From a checkpoint of a small transformer trained on Wikipedia.
Size: 12 layers, width 256, MLP 1024 GELU, vocabulary 512, 9.61M parameters.
Architecture: rotary positions, biases, tied embeddings, normalized queries and keys, attention and MLP in parallel.
MLP neurons of a small language model. Each row is named by its layer, matrix (up: input weights; down: output weights) and neuron, and shows model dimensions 48-143. Each number is 128 + 32 x the weight over its row's rms, rounded and kept within 0 to 255.
Before each neuron's rows, "fires after" lists the tokens most often just before its 100 highest values on Wikipedia text that the model never trained on; "fires in" lists the words (lower case) most often at its 100 highest values on Wikipedia text that the model never trained on.

fires after: "oun", " p", "e", "in"
fires in: "county", "country", "population", "popular", "people", "countries"
L4.up649 [126 104 161 107 124 187  70 132 174 142 122 173 161 117 127 122 174 106 144  96 103  68 178  89 108 149 110 151 137 127 156 138 137  49  50 107 151 181 147 117 157 146 103  95 158 115 140 112 151 106 106 137 170  97 143 103 140 171 174 161 125 151 144 130 147 147 180 200 126 109 111 125 103  96 159 155 134 109 174 134 140 143 106 138 154 181 141  64  66  83 102 125 193 108  74 160]
L4.down649 [132 112 192 178 132 179 115  85 142 127 126 121  99 143  62 131  78 175 139 145 130 107 138  77 191 145 144 113 102 120  74 127 120 131 104 111 111 108  95 150  76 161 198  82 155 172 120 119 125 110 180 114 120  79 129 104 130 184 109 133 113  93 120 124  80 140 143  76  91  93 158 115 131 120 180 180 145 150 176 142  65 107 179 135 128 138 139 124  85 130  88 206 188  53  75 131]

fires after: "oun", "m", " P"
fires in: "county", "german", "germany", "country", "countries"
L3.up993 [136 140 115 101 111 129  95 181 121 120 117  69 108 100 180  83 150  83 175 142 137 129 135  69 130 116 132 114  51 207  90 156 114 141  98 107  84 130  95 152 144 189 131 154 206 131 149 125 126 111 119 140  66 132 135 206 159 117 178 141 173 163 152 118 108 181 143 127 136 145 122 147 173  95 102 102 137 136 166 197 118 165 181  42  78 144 148 167 137 107 115  77 155 151 175 149]
L3.down993 [ 81  63 165 153 146 143 116 102 108 141 155 127 190 171 175 106 108 136 119 106 122 143 128  87  82 144 110 134 139  93 145  86 116 153 125 111 108  93 135 133 106 115 151 155 184 155 153 117 128 118 154 132 184  62 163 135 119 128  74 170 130 100  76  65 144 116  92 139  57  45 112 115 119 149 114 108 143 116 187 118 147 141 138 135 143 101 101 108  98 147 119 158 119 141 134 177]

fires after: "g", " ", "i", "an", "p"
fires in: "england", "english", "penguin", "entered", "douglas", "william"
L6.up628 [139 131 163 225 122  97 160 154 101 112 144 123 127 119 153 127 149 141 105 134 162 122 126 132 147 139 107 160  94 161 145 176 167  81 151 156  49 129 158 159  68 121 177 112 124 166 201 133 169  74 137 138 122 145 164  98 125  96 123 113 113 122 176 134 150 140 158 179  88 143 136  86 157 145 205 117 152 134 134 159 126 102 122 142  68 112 141 114 112 132 117 128 182 170 143  81]
L6.down628 [ 77  89 134 158 146 131 149 158 119 130  99 152  81 126 109 127 184 113 133 106 176 120 134 133 173 176 156 124 149  91  71 105 121  73 163 120  98 137 103  79  96  94 106 150 121 146  85 145 133 100 148 170  57 148 123 113 105 172 121 149  91 124 136 150  98 120 146  91 159  99 153 155 141  78 134 160 111 130 189 149  87 107 119 135 137 194  74 175 134  66 144 100 123 133 143 200]

fires after: " f", "re", "w", " F", "f", "nd"
fires in: "three", "four", "two", "five"
L4.up781 [ 89 167 236 165 157 175 158 141  84  91 130 172 115 113 164 136 140  82 121  99 144  92 127 167  97 136 130 158 141 137 157 175 154  73  83  77 111 103  76 156  58 144 128 102 130 191  91 127 122 156 139  99 125  91 140 143  85 130 166 139 151 152  64 202 148  89 170 118 126 137 184 102 119 132 122 122 120  70 214 137 124 137 123 107 139 114 125  94 121 125 155 153 109 150 149  68]
L4.down781 [115  74  80  83 178  89 129 116 120 135 148 134 127 111 123  69 109 121 150 163 150  74 118 124 137 144 173 122 129 178  57 115 177 136 159 128 125 144 133 159 121 104 114 149  67 128 166 156 139 121 135 147  82  95 183 110 139 164 166 130  95 163 139 120 155 124 135 159 142 136  91 103 107  49 129 115 142 196 115  96  85  83  91 163  65  97 107 140 169 116 172 121 119 139 129 178]

fires after: "il", "g", "it", "ol", "ur", " g"
fires in: "against", "position", "military", "again"
L3.up500 [133 119 131 139 162 149 126 107 130  45 156 126 131 159  98 103 116  88  98 135 103  77 171 103 126 119 131  96 154 159 113 119  51  43 126  98  96 106 114 142  87  92 111 130 141 188 101 144 130 118 116  94 117 106 156  94 147  70 107 157 112 120 166 127 139 129 136 138 120 180 186 150  85 127 144 108 123 133  78 129 171 141  55 113 130 140 195  83 100 142 120 164 109  94 135 120]
L3.down500 [145  72  85 117 133 186 131 122 183 125  85 125 134 123 193 112 110 102 166 166 111 140 143 126 111 116 124 136 126 182  76  85 119 165 128 118 134 165 188 112 123  47 130 105 135 152 128 130 161 151 130 145 213 150 120 196 111 113 160 131 171 123 145 210  45 152 162 131 176 164 161 144 185 141 121 131  93 161 102  83  36 126  97 112 147 123 150 153 170 178  96 138 147 101 118 132]

fires after: "ot", "im", "t", "as", "am", " C"
fires in: "votes", "times", "route", "cass", "criminal", "cup"
L4.up993 [126 178 167 112 150 116 121  47 106 110 159  82 178 103  93 143 160  92 132 132 125 151 115 145 123 168  96  81 112 154 150 119 116 118 131 101 134 140 120 169 128 121 130 103  78 141 125 159 112  52 122 146 175 146 141 136 175 167 194 128 130 137 134 130 186 144  87 193 171 146  76 112 150 161 131 163 139 113 107 131 113 121 154 120 108 118 154 134 130 146  52 147  77  76 121 111]
L4.down993 [118 119 149 150  93 123 144 162 141 171  79 148 125 166  63 113 134 135 166  89 111 145 142 115  89  84 129 149 112  97 154 120 149 139 126 151 171 143 136 116 104 185 136 121  86 141 113 127 128  99  99 130 175 168 164 115 118 158  22 161 157 136 129  89  69  39 142  68 174 106 177 105 131 116 113 119 173 192 139 125 151  96 159 128 140 109 137 111 146  72 194 116 210 146 120 176]

fires after: "u", " D", "ec", "v", "f"
fires in: "suzuki", "executive", "december", "august", "culture", "invasion"
L4.up461 [153 175 173  81 106 158  98 118 164 135 141 133 103 112 174 151 194 165 172 139  75 114 120 149 117 138  97 141 126 140 159 137  97  67 166 147 170  93 132  64 120 114  90 166 122 135 143 168 108 121 162 160 149 109 109 100 155 114 158 129 111 109 194  57 116 109  82 131 178 131 136 102 101 133 118  96 167 176  94 131 111 157 132  99 132 231 157 115 149 146 111 122  65 157  95 164]
L4.down461 [ 86  98  67 111 149 153  83 156 108 223 120 194 140  75 155  63 139 177  96 173 136 148 117 111  84 126  93 132 210  99 119 128 115 160 122 138 117  86 143 150 162 136  69 163 135 122  82 170 118 114 104 122  90 138 166 159 117 121 128  87 108 127 168 145 129  87 195 123  97 168  92 185 125 127 171 116 132 173  72 115 100  99 130 138 152 130 145  99  85 145 144 172 121 132 149 150]

fires after: "re", "w", " f", "i", "v", " t"
fires in: "three", "two", "four", "six", "seven", "five"
L6.up756 [131 108 132 134 157 110 106 166 136 184 133 205 123 137 114 119 153 113 120 121 147 137 121  87 159 143 132 136 137  71 182 151 114  88 168 120 130 117  99 104 125 136 149 121 147 137 137 137 196 147 123 101 121 114 107  72 104 122 135 123 165 169 113  81 110 119 129 133 100 103 149 112 170 184 131 113  89  84 111  69 140  58 179 100 151 143 147 127  74  86 143 138  82 114 146  98]
L6.down756 [192 105  56 103 165  86  79 185 156 134 129 176 114 118 161 148 111  94 108  81 168 157 121 130  98 119 109 131 169 175 172  98 124 100 151 115 165 139 128 146 113 108 197  43  89 187 200 122 158 140 167 116 122 128 152 167 125 162 153 167  88 110 166 142  95 157 128 129 141 101 197 126 175  65 141 181 103 137 114 146  85 109 116  65 137  78 178 116  76  80 124 139 104 117 112 109]

fires after: "ur", " M", "um", "t", "ou", " A"
fires in: "may", "century", "number", "county", "missouri", "current"
L4.up364 [180 144 146 153  69 130 144  87 190 109 196 147 168 123 151 152 128 167  87 170 102 151 141 124 133 161 143 146 116 132 120 129 157 143 115  87 114 112 143  70  89 135 173 153 119 127 122 105 164 155 104 146  30 139  75 199 130 154 118 132 151 146 169 111  85 122 101 147 100 169  91  94 176 151  58 105 115 123  98  81 100 110 148 129 148 119 120 180 137 146 104 149 142 120  92 153]
L4.down364 [133 180  99 113 165 153 154 145  69 131 122 117 172 156  58  70  98 156  90 117 109 116 127  84 124 145 137 163 119 107 125 119  79  88  82  91 119  99 144  65 165 110 155 149 128  45 136 126 114 121 100 127 187 132 118 120  86 164 133 130 134  67 134 143 133 159 150  72 173 199  80 121  78 147 142  57 123 136 126 176 160 156 136 110 146 155  67  66 107  96 151 127 139 126  73  72]

fires after: "o", " st", "in", "on", "a", "t"
fires in: "took", "said", "started", "appointed", "starting", "second"
L3.up128 [195  96 141 180 125 164 143 144 150 161 113  84 119 155  71 175 137 132 114 142 125 157  99 147 155 147  91  89 133 113 145 120 139 169  84  97 110 101 182  91 175 143 104 106  67 116  84 138 146 169 145 125 149 103  86 104 143 133 127  70 106 114 149 130 139 123 200 112  81 106 117 142 152 144 145 161 140 133 155 156 168 110 176  90 137 117 118 136 126 105 100 196 174 135 158  73]
L3.down128 [ 77  94 109 153  63 120 162  64 164 130  61 104  97 121 165 215 112 117 178  72 146 157 147 108 137  93 156 171  71 115 109 216 161 102  92 167 136 140 132 161  71 116 143  97 137 130 129 156 158 141 162 134 179 154 163 124 173 138 196 145 104  99 181 157  86 191 141 132 143 210 167  74 189 150 153 140 150 104  92  79 112 101 127 144 110 123 168 152 133 126 124 102 202 166 114 108]

fires after: "w", "re", " t", " T", "v"
fires in: "two", "three", "tennis", "ten", "seven", "four"
L4.up867 [ 95 122 144 117  63  72 114 102 129 177 155 149 161 132 139 162  88 129 141 198 148  94 117 107  83 176 113 108 131  82 186  94 132  74 139 130 104  83 101 125 118  58 139  99 167 162 146 118 146 130 172  98 113 111 145 117  96 112 163 128 141 145 122 164 125 138 105 204 131 169 117 110 152 133  94 147  83 137 181 156 122  86 128 123 146 146 151 136 115 124 150 128 207  99 177 117]
L4.down867 [144 102 102  47 129  52 130 135 146 101 119 137  93  77 165 117  97 144 148 199  73 117 121 102 116  93 108 171 135 141 128 115 109 148 145  97 150 125 108  66 155  63 137  83  98 189 127 137 108 112 127 145 171  74 115 104 102 157 140 126 159 109 174  83 123 137  73 121 137 122 137 155 151 138 135 135  81 188 110 199  82 111 140 145 125 117 121 136  86 104 133 121  83 103 201 124]

fires after: "y", ",", " H", "Y", " was", " Y"
fires in: "on", "year", "years", "one", "only", "hard"
L4.up845 [164 145  98 115  87 150 146 158  83  80 144 177  99 122  70 131 212 125  99  96  31 113 133 159 109  93 153  95  58 143 192  96  91  81 160 181 171 113  88  89 180 121 135 158 158 120 113 130 105 162 122 107 145 136  93 124  99 167 113 107 118 134 123 129 106  99 120 120  88 160 137 169 186 127 150 154 104 112 122 136 156 141 138 153 132 119 155 118  97 131 117 129  94 123 127 121]
L4.down845 [134 140 118 145 128 164 137 146 125 109 157  42  75 127 154 180 124 187  30 127 116 104  75 132  79  88 140 165 176 124 180  94 199 161 184 166  76 184  71 184 135 222 118 126 154 139 130  93  68 211 110  77 139  84 113  69 134 124 122 132  43 129 105 143 124 152 131 140 159 150 104 166  96 176 114 163 138 149  67 140 151 159 121 116 151 147 134 151 130 120  96 115 126 153 130 119]

fires after: " w", " W", "m", "W"
fires in: "work", "women", "worked", "woman", "world", "works"
L3.up649 [111 106 146  80 144  58 112 147 197 132 123  54 152 110  89 109  73 109 120 208 169 101 111 123  66 160 104 109 131 139 202 101 155 121 203 114 178 123 128 143 150 143 162 143 124 198 127 120 136 181 153 137 114 142 130 132 126 163 121 164 154 120 107 141 160 108 169 100 138 113 109  91 152 165  87 175 129 122  89 155 159 149 140  33 128  89 105  99 127 163 146 112  96 183 179 179]
L3.down649 [101 170  69  96 116  97 115 129  82 116 155 136 153 159 115 135 190 102  88  84  81 126 127 146 139 136 112 157  98 121  91  88 149 163 120 132 116 134 141 133 143 117  83 131 116 148 170  71 133 172 112 152  71 134  79 135 123  91 140 135 123  87 184 143 156  64 134 123 150 127 143 155  52 100 141  88 168 141 153  98 100  98  84 205 138 133 204 165 161  84 132 152 138 138 136 146]

fires after: " w", " W", "h", " wh"
fires in: "work", "world", "works", "while", "wife"
L3.up952 [ 97 101 135  84 106  82 157 153 163 131 117 161 110 117 149 144  74 162  72 133 168 116 101 200  87 148  89 163 191 154 107 163 136 172 159 128 156 158 103 109 117  72  84 120 135 167 120 106 105 108 121  98  85 130 116 118 120 136 124 120 125 174 104  90 110 123 104  66 126 116 132 188 205 160  98 201  93 142 126 104 161 144  86 145 144 146 101 143  69 143 132 177 146 130 146 105]
L3.down952 [ 90 155 118 126 133 159 172 150 157 114 105  72  96 134 151 163 128 106 128 124 125 134 195 143 144 124  84 162 149 119  84  91 108 111 125  73 149 138 157 168 123 148 114 107 138 130 129 162 153 153  96 102 108 123 126  93  99 110  99 142 116  83 112 117 196 116 160 139 109  91 118 170 112 161 111  93 138 162 116 113 150 144 174 106 139  70 194 111 142 115 119  99  96 157 177 120]

fires after: " f", "ver", "an", "w", "i", "re"
fires in: "several", "many", "four", "two", "six", "three"
L6.up1002 [170 105 114  98 112  84 144 137 128 143 179 177 113 158 200 128 107 118  65 163 120 101 160 127 122 196 131 148 120 113 145 115  79 136 172 106 132 122 160 180 113 133  80 122 146  90  93 138 116 134  88  60 174 127 119  96 109 175 113 124 157 166  89 130 137 151 115 165 115 121  73 126 155 145 122 114 128 108 171 116  95 122 159  84 142 111  91 138  91 121 113 141 120 127 131  88]
L6.down1002 [109 133  87 141 163 145 109 198 157 116  90 155 133  74 162 123 147 145 106 140 127  94  97 115 132 116 137 178 149  83 134  97  75 102 164 101  99 137 144 150 124 100  91  99 124 153 149 143 174 201  82 103 142 154 135  82 145 131 152 151 116 126  69 125  76 100 141 135 143 150 161 143 129 170 114 192 121 115 147 129 119  95 146  92 117  84 114 130 130  59 115 135 121 103 157 140]

fires after: " A", "u", " S", " m"
fires in: "august", "suzuki", "much"
L3.up58 [121 143 130 124 113 119 117 114 100 128 122 137 186 145 158 150  85 164 125 135 122 153 175 106  69 124 148 153 124 139 154 105 123 202 142 142 120  89 170 122 148 140 139 165 144  97 109 127 142  94 168  99  86 102 109 111 139 147 138  78 100 134 138 103 188 145  91 134 161 145  73 105 145 112 132  79 188 145 150 110 126 140 160  84 193 115  99 138 184 157 157  88 135 186 136 123]
L3.down58 [175 120 116  93 180 157 114  76 110 195 132 130  85  88 123 107  87 127 155 140 146 129 117 187 107 103 125 106 148  99  73  82  92  93  85 130 105 144 113 150 122 114 144 150  89 207 161 113 113 150 172 121 154 143 121 167 148 139  95 130 164 131 147 175 146  96 156 160  94 100 147 124 174 111 113 109 114 111 117 159 126 114 140 138 124 154 135  62 100 154 127 102 123 163 124 152]

fires after: "le", "e", " the", " St", "on"
fires in: "league", "college", "there", "street", "stone"
L3.up895 [102 116 134 145  81 176 107 154 142 152  85 106 195 148  86 138  76  85 199 113 119 142 154  80 156 144  27 105 143 153 122 112 145 191 111 181 105  68  76 107 133 163 160 159 154 104 106 147 131  98  92 145 133 217  61 150 105 138 150 152 167  95 104 178  97 130 143 161 149 177 111  97  95 127 149 144 155 156 132 125 157 152 127 118 119 136 136 147  95  35 123 113 126 142 127  98]
L3.down895 [116 135  78 176 104 182 154 133  72 149 171 117 127 150 121  69  95 139 100 122 127 217 177  67 122 150  99 148 145 136 150  86 111 135 176  80 132 189 147 154 204 117  80  99 129 135 146 116 117 131 122 160  93  99 173 114 109  89 179  99 164 184  88  92 101 170 180 117  88 158  98  96 139 118 139 141 107  79 174 152 112  76  87 150  94 161 111  67 132  95 133 140  94 127 133 195]

fires after: "ol", "o", "on", " m"
fires in: "government", "political", "politician", "politics", "million", "hill"
L4.up54 [140 168 146 136 147 158  97 107 123 105 122 106  94 144  74 112 117 168 113 188 161 110 139 187  86 196 168  70  64 105 148 137 122 135 104 105 106 128 123  86 100 123 104 132 154 141 122 144 154 153 189 167 143 206 147 163  83 177  65 126  99  96 171 121  83  77 112 138 121 123 118 132  96 108 131 111 199  93 134 156  73 122  86 104 202 112 135 169 134 127 109 143 103 151  76 118]
L4.down54 [212 173  89 102 130  92 126 104 158  94 133  87 163 134 132 135 114  96 151 113 150 127 146 160 170 162 137 163 133 171  91 154 159  80 133 156 144 199 223 152 195 180 131 109 183  96 209 111  92 158 120 130 158  71 112 161 142  98 144 120  56 132  60 133 160  89 129  90  99 184 143 181  70 172  99 165 125  72 132 140 113 154  92 166 118 149  99 108  93  98 126 150 131  92  88 118]

fires after: " f", "ar", " F"
fires in: "first", "mario"
L3.up475 [130 200 127 132  67 143  80 132 124 146 107 149 131 102 124 139 143 121 143 174 140 145 157 122 155  86  96 105 111 100 120 138 130 171 107 145  84 142 107 145 141 122 125 199  83 132 165 104 163 135 134 124 142 159 158 126 126 120 111  96 127  78  60 142 150 108 136 131 159 102 119 172  38 156  73 134 171 147  63  92  98 119 106 133 160  74 170  87 171  83 141  74 137 152  83 136]
L3.down475 [ 68 112 158  91 144 138 132 157 151  94 146 177 124 119 107 121 204  90 114  99 124 106  98 113 119 161 106 177 114 198 119 140 172 128 118 175 170 106  80  91 140 141 128  82 138  80 124 148 129 161 106 118 123 118 121  91 173 107  87 146 113 132 103 141 137 117 162 118  92  62 133  97 113  92 164 122 146 106 176 143 125 112 140 152 132 141 145 112 119 126 115 135 182 128 172 169]

fires after: "y", " Y", "ow", " M", " D", "Y"
fires in: "year", "years", "town", "miller", "date", "township"
L3.up852 [115 113  68 138 153 156 143 153 115 127 170 122  95 140  89 139 104 104 105 135  96 172 116 109 134 125 164  89 110 160 151  55 155 110 172  97 151 136 120 164 149 148 110 161 144  98 118 126 103 115 149 152 150 100 143 164  48  72 141 145 164  85 147 100 123  66 145 109  90 174 133 220 122 122 102 128 124 129 109 145 138 161 107 131 127  84 113 135 102  92  89 148 164 144 117 132]
L3.down852 [119 153 101 152 141 119 104  79 153 166 161 134 111 115 110 122 197 180 147 133 138 121 154  92  93  69  77 135 139 126 151  97 114 144  79 124 172 167 130 192  98 143 119 117 152 124 152 118 137 145 167  77 136 122 135  83 147 164 154 140 123 150 128 136 140 115 128 170  83 142 102 129 201 102 129 167 160 109 105 139  76  93  71 132 193 112  95 158 149 134 145 101  85 108 119 111]

fires after: " S", ",", " of", "ing"
fires in: "it", "its", "she"
L3.up1 [121 100 145 150 105 134 148 127  87  83 147 150 110  99 170 157 126 172  86  89 104 112 120 134 100 121 132 152 133  32 153 104  97 116 151 136 106 148  80 141 143 145   0 143 121 118 154 133 101 105 130 120 143 118 120 141 134 212 146  67 146 153 125  79 117 115 144 117  96 117  52 151 157 127 175 104 114 100 165 107 128  80 168 111  86 160 109 135 157 142  93 115 169 165 104 129]
L3.down1 [115 118 126 101 139 175 143 134 139 129 112  86 130 175  96 105  91 122 113 159  71 156 106 210 108 188 177 135  94 186 120 110 162 159 141 174 192 105 142 158 110 110 149 141 137 141 154 148 136 132  95 129 150 137 130 155 158 111 107 157 146 113 101 148 204  97 178 111 113  99 113 192 146 141  99 124  95 150 123  87 122 121  85 198  87  87 135 136 129  99 146 102 109 134 179 138]

fires after: " c", "ou", " m"
fires in: "can", "may", "would", "should", "could", "mayor"
L7.up372 [137 150 138  98 141 199 135  94  90 111  89 117 155 128  95 164 115 112 112 152 127  55 115 151 124 177 142  83 128 163  59 115 105 146 127 145 140  68 112  97 182 106 149 123 148 156  54 103 149 134  90 169 147 119 142 195 134 164  67 122 124  79 125 137 104 144 154 136 103 118 112  67 125  71 146  98 134 147 144 155 147 126 129  95 107 164 128  96 112 123 120 134 122 110  91 120]
L7.down372 [144 145 139 141  95 133 115 128 173 167 167 136 118 121 147 145  81  86 190 146 101 137 119 140 178  96 130 119 142 200  67  96 147 113 117 168 121 124 133 121 152 162 142 160 193 125 105 101  87 109 128 140 153 181  89 122 100 170 158 164 111 142 135 103 126 156 159 153 139  83 133  69 122 167 141  97 110 109 102 150 126 186  58 181 129 115 102 108 133 148 105 111  62 158 192 110]

fires after: " A", " f", " |", "C", "|", " F"
fires in: "american", "film", "chromosome", "america", "chart", "family"
L6.up358 [146  92 182 101 132 143 120 125 117  82 130 165 106 103 126 110 102 193 115 125 107 162 120 153 136 164  97 113  80 124 139 121  87 140 155 149 116 142  76  74 130 140 156 115  69 116  38  92 121  94 140  98 125 145 144 138 136  79 101 131 147 147 122 119 184 169 134 183 155 148 119 157 159 116 136  96 118 135 103 163 106 111 198 146 107  76 152  56 111 119 135 121  90 149 123 139]
L6.down358 [ 54 190 142 139 167 116  31 111 170 116 112 107  97 154 117 123 178  55 156  76 130  81  92 157 129 115 158 158 133 143  70  93 125 167 199  96 112 135 128 115 113  95 115 141 136  96 132 112 138  78 135 148 131 112 138 110 209 121  95 101 108 158 201 131 153 199 122  73 183 130 135  85 178 137 142  92 152 124 179 136 182 147 112 117 148 150 129 111 107 120 150  95 179 113 124 143]

fires after: " b", "as", " n", " C", "e", "il"
fires in: "season", "became", "because", "number", "railway", "www"
L3.up84 [ 98 187 140 133 134 121 220 136 152 183 126  76 127 193  90  74 185 143 131  32  80  40  87 153 119 202 123 142 142 142 130 100  60 107 164 130  99 116 190 116  91 153 111 153  91  88 176 100 125 126 183 114 136 117 166 145 133 169 168 137 171 133 152 161 132 132 114 118 139 136 139 115 158 119 115 121 161  71 125 122 122 122 124 132 124  98  90 111 105 112  80 153  73 174 101 120]
L3.down84 [181 131 140 104 146 107  72 102 182 130 149 151 128 120 129 114  62 121 122 119 179 199 144 147 125  91 134 145 103 102 153 144 147 130 104 139 102 112 135 161 110 117 103 101 101  95 125 112  60 130 121 142 149 104 139  92 142 116 115 119 131 120 125  91 135 100 121  90 140  88 169 123 143 124 154 153 108 188 100 140 148 100  95 158 130 103 146 111  69  91 143 134 141  71 161 131]

fires after: " e", " Y", "y", " p", "E", " E"
fires in: "year", "early", "east", "pm", "career", "country"
L6.up355 [142 144 117 152 159  97 130 144 135 122 132  65 122 156 107  91 122 168  78  93 158 144 100 111 172 148 174  60 134 125 111 131  91  99 174 231 126 143 184 119 182 155 137 123 222  84 146 173 157 136 145 161 151  81 125 118  81 131 122 177 106  75 160 142 144 117 139 162 114 120 107 125 134 144 158 111 100 118  99 180 107 140  94  97 173  76 175 130 122 127 123 112 151 100 168 109]
L6.down355 [ 87 212  93 122  88 153 146 147 132  88 144 126 134 113 132 190  73 139 162 210 152  88 159 147 148  18 151 125  93  77 176 119 114 160  94  95 149 141 117 132 113 137 112 101 113 128 148 170  87 107 116  88 160  91 170  93 171 114 115  82  84  85  69 176 173 141  78 152 116 145 162 187 176 132 149 120 152 128 123 111 147 167 116 167 112 119 147 116 124 115 132 166 110 165  89 148]

fires after: " A", "e", "h", " p", "in"
fires in: "american", "people", "america", "linfield"
L3.up835 [178 126 163 131 120 192 111 174  99 114 105 180 115 107 146 116 140 133 163 131  86 137 139 123 124 161 139 111 140 192 135 130 120 151 103  90 135 104 124 104  64  48 110  78 140 108 124 132 117 143 133 148 146 134  88 125 145 146 108 113  66  79 154 135 113 204 163 131 111 100 139 161 180  83 128  88 148 139 113 151 132 140 130 126  26 148 129 141  79 116 136 186 129  90  89 117]
L3.down835 [141 110 105 118 105 133 145 146 124 176 117 107 108 155  99  97 100 139 126 123  88 121 123 156 192  75  83 188 143  95 163 108 114 141 159 122 148 143 119 191 141 147 139 119 128 104  90 110 120  89 114 119 134 221 119 124 149 157 155  86  99 143 117 139 123 123 135 162  69 183 102 132  79 144 117 145 185  74 116 162 141 121 183  88 114 113 121  96 134 150 118  88 148 160 119 149]

fires after: " e", " E", "E"
fires in: "early", "election", "each", "elements", "elected"
L4.up22 [122 195  99 144 125 126 124  58  94 121 131 224  74 170 111 140 125 138 129 132 139 164 120  90 176 153  72 126 156 111 119  74 115 110 148 125  69 207 119 123 118 103 150 142 133 118 118 132 165  34 115 169 148 131  41  98  42 119 119 147 155  99 110 135 154 141 132 117 114 107 160 139 125  95 168 128 168 120 129 144 162 148 147 116 174 115 149 159 151 124 135 173 130 104 108  86]
L4.down22 [125 106 100  68  56 148 129 101 137 170 159 153 138  79  94  71 143 146 134 145 142  92 131 109 140  78 113 182 132 122 173  76 143  91 137  68 190 125  85 140 107 129 153 134 103 165 112 170  89 165 136 157 101 103 151 172 110  87 100  98 108 165 121 141 176 158  75 171 176  93  95 126 110 135 131  96 141 139 144 117  89 217 138  86  92  86 131 151 149 113 170 163 160 130 157  56]

fires after: " I", " m", "n", "I", "t", "er"
fires in: "it", "known", "main", "its", "other"
L4.up796 [126 133 128 194  77 109 116 132 154 122 140 116 106 105 130 128 158 109  97 160 129  86 121 137 158 157 185  26 151 142 109 194 112 142 126 120 103 155 149 125 119 123 103 141 129 133 126 169  86 153 123  96  91  71 115 106 124 128 142 119 129 122 150 134  57 167 217 156 123 105 124  92 157 108 118 100 117 176 131  79 136 174 170 114 120 135 121 108 158 122 148 147 185  91 141 184]
L4.down796 [163 153  80 149 157 133 144 141 172 139  81  90 140  93 117  81  96  52  93 145 116 163 122 149 127  81 231 138 170 122 144 135 118  93 123 162 157 105 145 127 145 123 109  80 124 141 109 143 145 132 164  92 141 121 148 129 108 129 142 105 133 126 161  66 102 126 102 179 190 115 117 130 134 142 170 167 149  89 123 152 121 101 129 130  51 126 115 114 171 154  92  64  87 111 107 127]

fires after: "e", " al", "w", "ver", "ber", "v"
fires in: "of", "two", "several", "all", "many"
L6.up878 [129 130 137  61 104 142 174 204  65 117 125 137 107 107 105 186 119 123 108  97  86 155 142 112 126 167  98 113 147 145 118 144  97 106 167 168 117 112 132 173 169 119 153 129 166 149 115 225 116 115 104 102 109 105 130 155 149 184 194 118 174 119  65 128 150 143 142  99 157 113 162  70 178 154 151 115 159 101 123 145  78 178 145  40  77  85 122 135  95  75 139 106 112 150 147 119]
L6.down878 [ 56 135  96 166 145 167 129 196 142 171  87 128 154  97 187 195  91 102 136 157 159 137  80 136 187  77  89 132 150 127 143  94 148 167 155 124 166 103 136 155 149 126 125 104  80 165 108 154 115 104 155 155 151  69 183  48 110 165 123  87 144 195  86 111 171 147 132 118 177 128 161 145 133 131 113 111 164 104  96  78 127  85 160  93 146  86 149  68 121 143 152 149  88 128 151 136]